Part of a small language model's weights.
Architecture: RMSNorm after each block, untied embeddings.
MLP neurons of a small language model. Each row is named by its layer, matrix (gate and up: input weights) and neuron, and shows model dimensions 0-127. Each number is 128 + 24 x the weight over its row's rms, rounded and kept within 0 to 255. Numbers have three digits each. A neuron's up and down rows have the sign that makes its largest values positive.
A block is one neuron, or neurons of one layer that tend to fire together. After each block is what it responds to, as a language model described it from the Wikipedia text at the highest values.

L10.gate302:098103120143161161155102150132127154123100121155177144134116110135174119118127147130148167167133129097083152143112125125150093108108079163146149176097118124153133194163099125173115134122150131119147125111121122131141140118110151094138112112164127084122161127090144112200114112114126117138123119109127134158096089138138145099175095148111144105131095092116116129123091123128165180125119
L10.up302:095114110112112172132110148101089143135119114156159128108103085110174129131133116124112134185144127100103138080124101118111118086137130139135142113123121113128155184144093108168100123113130123104159107180065105111144099139100107100149110113131152129104152096109111069173119134144134152127128132156108140106109133099146148137170095137148159148108132089136085137143100119131146192083113
L10.gate655:130138130042154152160170158125151121147119129117118120127108129114124107143080150136149164128172131130106104144110099101107126124140080140158141139107130123083143098130166127122131130161134129176125129109093123133105130122100104165123100137139084140099088130158147117131094145119096106129113113125117140179115114158131069088090142100112126123109106137124129172149075118161154122140140
L10.up655:127095126128131179091132118110119123149153116143138133128117144102175097169153131145113120141158132126145095134094116093115105143117103132118102116158128122083130140116158141117141123108103119158129116083125141141140182101072139122124069144165115146108126097103130095142108182116137132143133107117115134141080112163091109116068110122131105107124100119170129143178095136142123146147131
L10.gate672:109080148167131118112150151120111134140134153124121185120119113120141088115154111106151135101114129159140128116164111133135135154107103141127142135093143115068146194122119118126108089165142154092125117108117103130107133203150117120145113100183138101120104161120156109163124150134116113076121123107141124121113132128131094114147078135125138196116169140157104136122113162131130180138127
L10.up672:141121129137116171140116142130155139122098128133148125071142153147129101111155119115139130162132101164105128123142076156096129103131090121133101109105151128075177196114096136160096125093175109131114102161126102092117100170128177137097163096106138093062129119128105127147147099133131128135127140095145169140113143203125111147158095104092114118086124125122111128131156132106095120123152
L10.gate977:108078150147106148124116099115122148129143134155146153117138157091151078165126131117162155138126116116124075098087112111146128129105072165135120165094130144132154125161148146127133097132136155118145145143114110141145134131133129179138162109149133187116140177116161150114138091148135072161118106126148174136123167097115141139103105107118106129143102110099104088162135136128114157140133
L10.up977:162102122139104142126099110126129149142150131119135134111109124101154118091131160087172110135094144141148091114128114119135133133113114175132151125077127159118136147156145093120121126138155185090154122126117102089091122135096128144100123109172159139149176151131112141133129082123088074133121114140116138102140116141143105141107090082102134127125161121111138107074137132150147134115137
First token inside a parenthesis or bracket giving inserted detail, mostly "born" in biographical headers like (born 1945); also unit conversions, former names, and comma-separated items.

L3.gate40:124178107115157124167140156116105153118089122145110190104148103157132136163140108135141129127108080160157086092115132145106096126087125123138151138115144157145140093137109147117122125103155118126134091143170118147092129155143149115118166133172096121131122130129113128157121109119132179127114131155117117079147136134153109128168132127142144107143134162124163152136131136128143179180114
L3.up40:154142096108136138140132159130113108129133123152161052127121136112126082078128133173144121127128118175163133143102104133141119160142127104155141091089146180131127080132117095130121145116122157125154135129138127124075124116175135130133127136100127133137086129114110153100119127102129140154109128107120118137132153121160138138152114081144122115155131151134119119132101122100143132173099
L3.gate183:108140112119101132125135133145148132110123120135130119098150135118121119149182134135118072084134110125162113128132113135093081128106130084166156107128131116089141122142135132108129156125129116117149125136160131119199149162143116125139132173115129108144122114105134090126105109152111167148100120142121121058096119153107160099105123147132139131103132121153124113135102130122168109234214
L3.up183:097116128114116092102124140141124134130138134139113131112130156107135108123179126132103087098119123114157130156121096114085058096119116079146165109120128115103128124144105140100114145134127074137159154136110150133171161128106120117120150167112141118169141117119111109118121125175134136123108126139146143089094097150134144115103153131137135132096118111138168113114106145104149126227161
L3.gate504:150168084102126105123114127111160127144125137134133112167134112160152109081151136081147095138145135100124138119105137155143106146123135101135114074111112126152160201072157092133092136145124124120161103116142129084122152153151141120130122151116143114119086133101118142132093143101131149133108110130128122157126142153134125105161097113105100121141126127125117136123125170100140118166130
L3.up504:121175116121127126129110125083152114132133118135090109187107144168146102082155099092144143125143152083141136172131113130187102146101118117134160112132158136150115165062120119157122121156099104131151138130137128131150142173139163131091094162102125148130109105110152131089130096129126134108128104138135147177132147114121149116102118087100147111133113095128121104161129154111126104153127
L3.gate603:124161135116111123107140131134123097124131085157108154125108144052094118155106132127085116118143109116143144143139171128170122124126154099117152083128123083126147105130171147117152117099124168130200169117137123149130126114158121129126131143091141143125132138125141122157130148127149173141135089163155154191146142086145144159121153112113091101127143088163140183143084163081142144148130
L3.up603:095149144113108108134157146123096109136131108142091118087104125072109121106113126139138134074144121136138142091150117119110119137115132130110144087125144110139126068135158130127148135114156143112204142087131119130104132097169108138113147121124139163145111117127156112165125172115146176142125071182128159134154126095124107141104151137136079159118137088140146156136087149082155149161164
L3.gate692:142116112132148154080124148114110109101078118133120140172170129141104107092140133131152134121138083118172123150145131160123130170139085070169155113106155121130139125146128109132108118139130185132126139170136120135084143135096159136160138150101136125117081170129138110126123090116111136127095123143130096107157117132139154108126094090128116115185117151095123110115124132162103108102110
L3.up692:121125149126129126101128148127129123117128152129117126125167117107122118126128107132175127110107124132113121147144099128176093120095127130128174100088137125141089111157137118107140098137160111110172149158126144143120138126112133103097126139112147136146117111130101177108120132125136110155118125086116122178094137117142146127124079097145122122145112132144148091115090118087143097143171
L3.gate726:149141110111152124073102145150142107110108111094136128127134111145132103114188140162164155125125123113141123112114128160091092163103118120206106124036118132128126106129122074130092175158144154086113093143098124128128154139123121127140103152148136116088075172090147125139112113131103169126082146123107099096128157141102124106151120097163145134146070113115103119128106114144166128116131
L3.up726:127139149116158150106117164142161115093107079105115133120108157143133128124140129153168145104137096113166112130145124112113096156119115132162090142095129136151084115108126136119124132129169157094103130150123150144160178157161096089133088175088133139086104127147175118159150102161083175129135133115123143096116136130103159129108141077144153169140110113158117133138117141112139149103133
L3.gate852:134159129122159116125101146121100102109127133099079171090132129128094119107169154158134121147107108159145115129117116130117117116082113110116161112090141155136133074137104122102121111137129150143136169124105129150121154137121106169151119148117127113139109113130103120135106129163128135146116090144102125062102179113103154109150090117189163138145095094101138158113109135132172078146135
L3.up852:112122118089116117137142114125117107124158137121135136104178128129126119115197169129154145121113123161147121083131141117120111169060094129132116128037132123161124119147146143154135132125124122119133141117119117153142071124152120168131112163111112145163087095104129101147129095132105115127108113135077139123124148139110110109156104134145139133085130121112162131144096154146182119146105
L3.gate1000:151129114120128154137089158124122089113100122139151144115146081123097110143129114170141127187163110169091096100137094138162123121105146123136171116095122143097110146101140037103127145132083125099148144140100141163153168113124115131123123146142085127113119143114187156097114158114136071110120129105113123156167127129090149106145112130112136144139085146109131158145120171093131127142119
L3.up1000:163119114126130169176134137088118129143077105150127133143128117127106140117140097160113127142159147154123089123140132124106146167131152116116176124121112146112139133147087073085157122101111096135106130086119125151159114085169156121122112149174092153125131122114172133136132135110132108118128104110104108147163127127094135132112137128120182134120136172115135133136102113114134153138152
Single-digit numbers in pipe-delimited stats tables (football career totals, medal counts, league standings), e.g. 3, 2, 7; occasionally country codes like FRA or GER.

L10.gate221:126108148142147142135092107135127101193148133148091105116121116132097137147151136141151146152124158122124072145110147126180126125118151176157161158127127138093119128133137128159096122126104141108155099134151109100075128117114148121070148143125163075119100122111110088088153109109103131144096131121146082130142109106125118074107096127111125119157126165135117101137111107162133121083118
L10.up221:120110135162150084131100082124109106138141102156112131113165093099082129155134130143182121143124161127112111172107141159183092137128136135112142143112121144110095120104113159130126110121088156120130117129142096129075132113120171122099126141161178070115112116096111100110169125138129143150137115133199091113138106099124159103141130134041160130151127151133125152145110116127116113114130
L10.gate576:174128153142129136132134142086129147125148144117153165093108089099099121134147176143181154104097127136145136105122113142129124145094134144142160149105153079086124102120082137138120166176097128133131124123115131110071115114098146149125122138130136110129129147124134120120086115108083143110098172129099125101138160126110136129133150122115140136134104159158129120144082136130167127095175
L10.up576:101144162155131118133118097113135128150089151144130151155118137139109154193129168118152148132089110164152133106099159111141181145113198136115124153104128108134107103138096080125140157106119096109126091156160159121124145079088140156117099175139138122143111146081125130134121122135099140109128145110139105122128140091098117114115132146162132109179111140133122102176139123140128130126157
L10.gate828:099119149148131119155149150123128108144107152137165141105113101113095148092120166174150187119148125137111116094090119136164113119131159129140090126121129127099132111151123158127121112163098180129135135156121080097138104135152139151140128112131174168106120102120171118113110123121124092150099171126128096151135126133125105131140141129177092098128133111164127077122106149128153106100068
L10.up828:148137129125158148139120147109190140132097104133149132147123147139129105087167101131187165110106159113134090086123108136159116158164147121134152101115120106083171102128109144140135122114091137118190147122177117106121134115128169137108094148150168139075146119101113124108105108099125077147111134099134059118122164097085138120118086150133091101106131148146144126144125131113125095088167
L10.gate995:099127113114140221139123151107119086129126132133151131121121158119138141118160090142109155125123108115152147111091109124140137121104151141150146143135121111076141105122175108128119161112102103107164124131138133084105126098202165149122125118193115118117111142072102130139127149107112106132109135133110121111111120108141111144147123099126123074141129157144143106122107143136131080128139
L10.up995:084080149143131123135110184096111109130122164111094153147106149182111079140128125122147106137119114117127153154124117149126125146104118136133125108118143113166146158110160116087146155119114150158086142149109139148151130171114117130149103095112125092099145143167161125144162136083119143111114168085088100120188135114079106108106135138130154142156083127113125123136161095163103128138078
A lone "f" or "F" opening a word split into pieces (f|inger, f|ear, F|unk), plus other split word-starts such as rec|onfirmed and Ret|ire.

L3.gate264:154108114096145144123107135137100160138121176138148145139152105141088136147149130114116123137143131170120166122121114167124121121131108091147146125095104158124155119155119106124104138128137172139145112122137103099116136145133130123170164138167130097141091126098153163112120127131134180143100140109098075088126159112117123142127105082125130114121128104101069125091137125143125138131155
L3.up264:138127147087098124162148124161100168129118155130125105119119145112112149082088146075117111112116127180117154125125128121102163119163123122123094159140111160123113129130093120116135127091168159153134156080162112080111137094132116098109158077144116114130134117150135153134155123150130137152143151080150140117097165143120113142108125127123149121129159105117088126094167104179126136131180
L3.gate310:158132118124157112130087149126135158091130163140120184139119106120131122097150114101132171116142141151127150143092142145131125123106120095151121110127109112093129120134130125051101154125120144124167155129147097115120141108122164131153158122110113138107081137113141108137100156098132140168118111176115114115115178155131115143134104102172116165145138073087118152115151131154122179109164
L3.up310:147082117145151089116161160181124160122124127141165139134159133118125119087139111178126145121152140171108136173117126132068169119154091087130132146137140149127104148143129123101136119124135129142127129100122099133114120096111079112115135100132136104163121131135133164143126122130135097152133069105141111159101152134121131168116121111173108118112107118149134088116121069144110189142153
L3.gate343:150132085152123094094103137135109120137131166135144167150176102117068133100172143103125147139136149172181103126106134187131134136125119109140123133084113161113177107138154096105107143137099150118117133122148112095109130103117150137152149138133154107155103147108122132140094108123116157125091133141102112103118144133120120131168079115150123152157120097109114126131137124145143115157145
L3.up343:108110106136137166122124119168142132176101115111096084125120098159198105145171108101106110144093132114094132110143088132114120138112123185161123129132135159111127142110115088096134140168132106141162099152076120160095079157132105136133112145113125103098097150113148133102129113153125079156111122133146113200105113072143186089108139143110104126135103143109158105146107102108140116140093
L3.gate502:116113086146128105116107144185133134149159153146101162120149089134112137111155119118139186144112103190134161080104157192160132150074120143159123122081109150069160131124155121110074203135136152121120106127113110125121140120109149142155118127170147136134112149106157107147106131123110152141078124142103071139134141119135121135144111106125083106135120101100112122122116141137126117147128
L3.up502:147100137184124108097093137144114098128163106127098133130141141143147141095136158126146154128085120121131142137086121138158141112095189134130115109119155104099127104081159142081079172115093160154113151132123111161141136085119129149133114112112143170136144131137122116154094162100139115109138113164136103131079112115117089148108086113124103143127135088102163161145156150159120119128138
L3.gate605:167132119148134106163093132136147165133128156179120128128134100142121131139139096121134152114141109128129116117107128163108137121120104105149132089137099116099167164138119117105103110109155157123119119129107125106136115142096141117148155130172140103117119162106160147160144148075127130135100115180104112138130105141103130115158096125141101123143118151145115099114113126133138117138203
L3.up605:153100167138113109125092139145122136118123138140146130122144129133126099122122101112144143123160112133129120115120128116098149118114136104124111116116095134178109142097127099122083095137129169170131161103110116119111149106088126131165164108140135087151118151131143175151132164081193094111130080161114137139121126141090129132128083108175089163107124148136146111103102126131147114131178
L3.gate620:138145092087167120114087132175133131104130133112148123111173091148111123169158147126150124146140132161166138114116114159119137134105131096129161114077138155101168087128170128135096134160103160125151103131134104127114149141134132167147159145129141136133085161088096108141101099146103170121082130144109073071118150099150130119128102092134151159137142119110078131116133114170132108143141
L3.up620:121146107140161143098171138155147103178141148142109114105148124157088137113129116090179108139101131143097127100140100154096132118121144172140136174149109150146147149117112118115143144115128082117152080109121145115136138132147134134154136120140111155177148152112135134101132111156127148103117089143114122202160106136169160113126125122164092084135118174123166102140121125094151107189149
L3.gate624:125137091132128132139129182127127166141151145076151143153170095095113141131180155138139142131168116142170138153074102140114090152099120109144146096123097167133168118130136082066113130150113130127102113097138106115144095126107116120175136125177145117106104139086080104148143129140100170148105124098124066091123123104160128119151097131116141125122150103137105131143129149139112118168157
L3.up624:074136153097107125162136109167159159109123194106128147135114116081170100152162147130122164113140107171140164134114111131100154150083133141120129109131151156135131117146131121164107126139122138152102088118147127086112106144127154151143160101131113114105123108113098094140144131115104119136129158142116096091102150083159116131126106124108142167101147100143102115161149102147127148112143
L3.gate956:163156110116149128142104184173151144168145116102167120116141113149111135097143144140117110131127138131135154131102125180118136093073138136193150109111102150141147123088129095066095145155131130126131133139094122131136129104106114134137138121164136089115114177113154131125092129128116166096097112103088110077171078154129097114184117147147096163148144105092122128093084113130130168128119
L3.up956:179169169097154144151086152158158131113143128121154133117086157131128124131126112156137093095095096141187109139123156126110164122110119140131113153106135112131082111075133149101155134131148129124118116153164117155144171110115123167115108134106153158130159133134145065126143140089168136134135141135089136070132092113122094147133151151191139162114142107128095153093094100181119138055125
Middle or final word pieces that complete rare or foreign names and uncommon words, such as Cíosó-ig, Un-ur, Betriebsführ-ung, unf-ur-led, plus empty Hebrew-script pieces.

L10.gate359:124150066115117118133136165079096130100127118178126129114093110158115107136124136165112155100128116149139114164165106150115120111084141134112125161166182155139117105137131136113159092112181111133163119139135089136076082148131110161116117141106097136140148133119119109153137103100132156126165126152158132120117123100192153149125131092149167151127107134184137146124155121114158096161118
L10.up359:129169077153128114115120136113106114102117081165124125097130165148137104128143130161088127117134116138159113129140140142116136128122151115094090102134201149151118120140118140144176106112146111120139148176141095140122111172128104165140097156084118158104114123146136111169176109125153150086161121126143139127139143081146181146119145090111142128106126136162166135145134137109119122153120
L10.gate495:118163103191137150167133127101153161104074115141146164109150113118121099164122130137109137108147128110143128094109118160126106153121105120114127087157168140185163155133107168141176114127091138142130106128124101169129051179103132122148160165138143140098116131088130131194184127151123139109137124111140138093127139111131136112148145132127174135153072153147104131119114111146154126129119
L10.up495:098179114161100140137126142091139146118083080144129120109138120152121122129178145150087140086158119159106156112102111150144106130104137119093118056134157153152157142126135123101124131143078126119136154122133138151114074186108135136134147165153149153061121137106127130161134143106140167084137138110112141114125128100131130112166131113102160135161089132157105111141128111127137105149089
L10.gate857:152099131120159141158100100109143149112153170126131149089103127137113087131108156132126139126108126093126080111114150088142130118105137121137135131149118086130181111122159125096144157113115110079135137139153142119083139098171127154085151148173074117131104161107117101133147081121128113135126125130128123120146177124128117150152165141134106057108109120135078119118067097189197094122159
L10.up857:144119125144112110139110111115144131089148147138124130074117134128116117115112148150113135119122127093126079138124161089149122132094128121138130120157134129139178119116127135087155153113125120121121148146140128125091109116168133152119137150136085144147093121144091092143154050146148129146127126121107122144132184081138139149124141130147138107096153116175065111127101113170176087137150
L10.gate935:176140095162125115183143132129134108068112124164088131139137141122086118155113137151139146101127056127134090150162126160146143118096116149126104135141158113109150118145113184116141113110132129123148118182118084141108066173145095132160110171168134152098149153125119112133149080130093125144136124172143133117136128071134137186147110113133130143119078123155144128139119138149165121094122
L10.up935:125162116162108141105151090148111126125120084126109111127147137156110138142157126147115076107101108174149107107155130172153141075137125095097091117108177130157133142135106133158154123117114179127176150164149136111119104163118121165109127146096099140086115138053118133088114083150102165064151110136151172131124122099121156134146131142109104162110090126167139104117134111104139087126082
The first digits of a number that begins a table cell after a pipe, especially vote counts and percentages in election tables (11,332; 14.3; 0).

L8.gate229:146121110119143078105121139145137107133132128128132153134169139129102119091130128137142132159157149173093123152093082162147116144117159158168121146133144163136123123133142127140144150164170130123112149127125166094102118145145111092114152149126119146128062108135114143113126132149095160088081113131152097159140141170097133075136125139126155148114135128153117111127127128108152129139078
L8.up229:108084115093164090110106120150129121170165132127128154118096162129112094093112141100153126159141153146126128141101097155111118144115137180137148175115156167095117108120095101150128126158143115111118138169125134114108094154129127106096132155105128149147123142114117118127137116160096161101110154145140133140154133137152140108100093122150114099109162179171081075138105097114125136150130
L8.gate676:135149135107163109121103150110156082119146145169120164129129131131099097157116126105154147118117156132108111122095176156149105135161119161168120124114123140116136128148077137109116123148134150134138149159094133151124135147169143115118152147162121139101100111108159142144105162113130135112106127159149122079112148120146163125166126099093160149153117083110158185093104125108155145118159
L8.up676:101119125131124065142123113106180099125110157118133134141109117145112158118113099117131095201176149142155117111185115160128136110122115109121149110131089174122149171138180117106132120131132139099143150112134115125213093144153103142123117136095113132103122086101150138126126177136122137104135116119125103163178165103125141135203121116113136091109107126109127091118137148096155116113168
The first token of a table cell, usually a single digit after a pipe (7, 9, 6), also words like Jun, Jungle; some word-initial pieces in prose.

L8.gate45:123160148136120131087114172129134109151098167131130131130122102162126101137145090102132145136075161136120114100132138112135109131143151112137113114150121094157106090102132126125159167115128125111110151179150123101130177145135119151145131196144129089137124124141115173131089120102068153138104094155113116084131100101097128110158107151205125146160118144128126127152079164127139099132102
L8.up45:117122120134130136138106176117122139144105145140086140110111138152108087102102087090130138114114164139154117166168152121169131125090138084118170120157131094143123105117105115168151173141109187101175141146130123119109128178140144137127139134116168082148154145128116148143131099107115151149135151099132128129158139102134139075148101059181120089171120131151080144160075121145160085134054
L8.gate184:112136101130084099133091168135177115101120090125117112127122100114130130163167121140133117155151099158118097119123142118139111104086177147150150114160140159129129097127129113156101150122096135074106131138122122109118158108145135145138143148120105074088067133100123112084126131088136155150123110099095131100108137084084154131146087131147156163158101152162084130133129162127173115149146
L8.up184:110145158130136146109135206105114129094105131151141126115113092139136123122143100149140148120125112117142121142105143035091100185127160149122158133112113165181146148166149151108125187137113164130135149114148140114144158126108111099167117194122113119115113145122102109125132112112118148161128072129121155080110141105096127155146135126145137143154109111130074158153088140187149091135166
Fires on a capital W (sometimes St, w) starting a split word or name, such as Wada, Watch, Wiberg; also W for win and number punctuation.